Weights of a small transformer language model: 10676 steps.
MLP neurons of a small language model. Each row is named by its layer, matrix (down: output weights) and neuron, and shows model dimensions 0-255. Each number is 128 + 32 x the weight over its row's rms, rounded and kept within 0 to 255. Numbers have three digits each.
After each neuron's rows, "fires before" lists the tokens most often just after its 100 highest values on Wikipedia text that the model never trained on.

L5.down795:076115135222131158143105117148152097144074160130107102129104187176089077171107099076055127149128109107154142127099173132102138150047124089106211099100116105125111140123063090130131119140068114118158107140125116123181159186137098140135153131107171147089158107071127122146136160150151100146098169126127138129134132109087126141173199112103156126088100137171152117104188145153132178126156108109056131114165157119142125156088148142097109112093078137142143131173153166162158144118121157071130111169131122099192144182055168159119170147142109114126127120092124173102104136119188137112133232111108160173056115148054166140128141100154096167161090136091118098085192137158119126141166130111165159139178067110115147164120091101118107095106129124071095149104096110056070121105120164
fires before: "4", "3", "0", "5", "8", "9"

L8.down764:087134121135092055194116153156163105136115146100197158150123132091075092116139080117124153115095105197175105157160179160139128069168110058137101049098165087085102082132115093116157142142078119176139064132122155085154157175223105157154142086122132178055136136131160137151077130117143119133054117129140194189134177133129123154115153115126116169161092131149145137138161132141201162117107090054134118129164065087151119124087186127161180133143121111153152134135125113121110055118099172107117162180121128154089130130208138130141148128129106110130113103116102136133120110126106164101054152166126075079088115150139128104095096181099110138113121131076087122086139118118151115112159135169080132159117138200143109137120168132097139087129142098199137141115106125152140154131105198
fires before: "3", "4", "5", "2", "6"

L8.down247:127138061114147057162172100083145145126140071106093088126149131103096142093136139151213126125155131115140127107106156147129159128060110171088143106114165108045087151061190126110153129113122136090104123096119132135126131099066096120127093197102161153094083172166163112094116142110122116128087131118111136162147107126143130131124072129131144087077148131165120127148135077109145163113079135105102169166095144174176080119133131126129191128084141172141113031110191136107144109160129122133074132105142159148116077112184164129173105079141123167141183110094151114067148150132132164169131145123159124138125152121147177144144119145163138114135096133090138122072130143185151102178137166041136169131106158047155153084123225148173097125122115157134094132063146140102201162079184121
fires before: ".", ",", "–", " million"

L8.down917:114139087146101126171122192128178082186165087085107140191150128126108138146132132143135098118105095124093120170148176095114147141127162139142115081211095126132110151101087124126129172162090183109184148124136176142121166167140154093137125154148072114113067079103191126160137106160068113186058154139119193181173136136177094126124102096091149108178162151115153098159102131076167162176121105114109125134108116179126063090095119081165115109165111114183135118105139050090106108120124154120147100138127070118113161214091048166093103131159171137174159139154096124136131175117136054164089112152075151141146144126156112100118120116100122128174163131111064044149081117103169121131150142143127173117138107082103093133142127114126129104118123126120193128104139090207137071096142117
fires before: "6", "5", "4", "3", "7", "ber"

L3.down529:091119123102145129102110131156127142091115117155115079132137101176133114124117132055172104179108082115101135107077150094117173142159084109165152092141151138073155090147144115149069148113122086144143077065112134172157143147068117143115108092112157135154115162133140083025104142112121140170106129143189131154155154085160169145146092146042191078100087180083144080114129119116087148120133145096162175128120162118132063113125101144086144055118139118099142086133117096183104143187097176180166135148179108086140113146111196167181107096132134148232162093114119115123113146153146131150107152158156142159129161118088078155107115156189123155115103129117155046135084112120110153141027143135179146190162145117159168138170161155111137084124125137142080105124152109152159114083138111
fires before: " |", ":", "–", ".", " –"

L2.down218:076126117126160159099118044069114126149126201143122139145129092086117127141117124134067134161162139098117119155123119084132121116101126115128061192120146090155142132133157138104139132178184144100124165069058098135129150116170167112147150145058107096149087105129171077113114096110137106108156166138058146082124145146067151127118128123175168148185159037111114155110155106126175136170152109143131168136187118110187137081146108158121130081095124135093144053104101127096122107124094161177142103166134088169113131176085092180081153120104133097126179112154181114135151147099089151182155064128095148125062157134150133130086103137187114090073093150158151138129175099149078157154179123121158086194142120100139098086135169192116153126106096085150156150115138088087113172173188111
fires before: " ", " —"

L8.down128:065197052114138125150143131115138066110085160118132168096176123130066083104104140120102065129116072103102130133144116186165165096134139125128146172192147089109195101106064113143099099117080076112163155141146109169098106108101136119124190067143100126103112127116151132158116117153155093154131143140119178099060177136154107180108173176188077110109071125152118164094076163121147155138162131096152142146147138068093133169130132158120151122148182108131162113163056157125088131082167101143134097134116184130124127130149168124113106106133172110138200080101187060142125093098121176112085160158177159109142087148132095182103115111153124143190179144058165165079125128166141180123156116147072120105094110133149156098093125103133121163186154160112098140153060160119119126113118159
fires before: "5", "4", "6", "7", "9", "8"

L2.down500:140156105106097114142101120112087066173177163109087158130157108074168130109233187132110178143194100105154103125097146160072137145152132112137163125157154106113153133171083142107135151113090140139142135112127121101211182121174180124086166094117129098153094152072092122156108137205108190083141115075117112178108139139114140111163162052100111128196114084103128092139087146146125144187130049121095126152153085130181094101117108174093130125114111168126180114117118126108139112166196132128137180100088078137109095127108102159114116146156085135148100113095137110081087078191147126115109116165123141127119143144169175088150124101135155192095119106116139191152106118071088144108138084186122125111126144118191149059102214103131121181125139127143126112086151131078173130156137096
fires before: " ", "\n\n", " was"

L4.down433:158224071088129095164172141130119178159071095110121111115142128180147083160156145098178118135165095149139081121127179100161152133129089178137105129154108111171064160119179181142117086068124057102057139127144144180127096119150154107161135147134175179088102105156111078136144066178127077102125161101104129122105091092103116127131116136118152120133158151143093119095137086081146136134090135084167158132157139156110099112148096171139160096176148120120164104121210181132120135201092164145106117083099146169123098129087197105175081131136116177154089143147112116138097129173163099072115161146188086157134102096136164112145101163199124117169136121086108158079082098117124154164145149123057182097105094122159123125141189128119102148155065145114097102145173091149116099083171109
fires before: " |", "–", " ", ".", " C"

L2.down521:146126140114139134146131105116103118137101196168120086170137185113169124130067132143075121173134101123119048114132109142169154171121117181137154123130189107141141168176126124112125127184189171047151109053061113137109133094087117123174118186178155165143155171140084153108141133173091120114064083113089159145096120122154110101146097169148137106113099112106091117145193159109145098159167130126128143124190133160149200136139154197148039170131172149134095121082111133098202123116170088108097121139104126153113160142108120119098171155137106171133130141123124139135121121122128168155109093101077124136121102128117096128092129145168078157064077108129072127144131153161121085157179144112126108111178146130121048103157121089045170087081182096127109059159115100097139142128154051
fires before: " ", " —", " .", ";"